Part of a small language model's weights: width 256, untied embeddings.
MLP neurons of a small language model. Each row is named by its layer, matrix (down: output weights) and neuron, and shows model dimensions 160-255. Each number is 500 + 25 x the weight over its row's rms, rounded and kept within 0 to 999. Numbers have three digits each. A neuron's up and down rows have the sign that makes its largest values positive.
After each neuron's rows, "fires before" lists the tokens most often just after its 100 highest values on Wikipedia text that the model never trained on.

L9.down468:513473479493509528543501485515475500518534467470504497501457513497465505506501452473510517510492504428519485478483516493506488474445486524481510511550505521504486515501495487493502492470486495469466508502470555505519469458531471522502539481513506501552504511467539526494480419531545509539
fires before: "1", "2", "9"

L2.down570:482520475463499484517531489445522488538518479524498506460536492492514503498482498493548490503521525458516490489472516527486468463522472522488493479473499526511481526522489498518526560532512488506454487510488509493488493503479463468477501496507529476521476468507517477505496497502506513482
fires before: " ", "ision", "a", "or"

L2.down45:456531475459518493492514538481490513529473526535498517525509539508504548523478537544514489543514479538502517539568487506502500510497482499514498514473524565468495513463481471521559509486568496476476462496465505484496539487503498467526501533487471535497504518502431473493515495444507554580
fires before: "ision", " be", "l", "or", "re", "im"

L5.down329:489498518514473535492496504481485509514507534491469473480461506487445500480546490474491480475490482527453534436560516495455492537515479522528502522518487503512491515523485501507460510508503510503526497495500456464499443488540500447489492515517501505535490445515523503510547495574468493529
fires before: " "

L5.down407:483488489497500487478505452532498534508544490510477521522488463503547488522475511486499479500479499517459479547493444510491503531460473484523509506496474488507451499455500483470486491497457420476526475497472460477486457484515535468486527448471474476440500519515453489496547472453479474491
fires before: "erv", "ults", "ult", "earch", "ources", "c"

L11.down219:473489466537462480506491540500505508544523472501510520550465538488485492470459484516510474514478501498502490494555496571504511486504483494492520566551444465469534484499517517463452527468515534504492498487481512510474472502458519503512494532485507553532493500493525510565540492509512503507
fires before: "9", "8", "6", "0", "th"

L2.down179:470517506472519533488503524540508526518467486507497509506544479465505520478550481506505502520532540575498445516474525522512479525474531485496488535494534494533496524527497476492492502505543525522459518506514463450464502489512494499474471507533526547517509522492507479526473471561502490468
fires before: "6", "3", "0", "1", "2"

L2.down373:453495502513525483506497472504534487521434512508442501520479487496525491518543492481513481513521498529456496467476489528528503491505478486500517487520485487490505468508483490489512487458493507470479492438498482485511546479506533514498541492483475556493537533513454482459500484530533463567
fires before: " ", "==\n", " ==\n", " was", " stat"

L11.down14:450530510521523502468441489550499469503485520501508532545505508495531500532487473511462450474532493461506546487529486510540516464474540516511523487520520495510489487488501463504491501494485508519509531447512522520511516507504474488434481466519494546481451454464501475519505475454529490527
fires before: " \"", "el", "rian", "ap", "ver"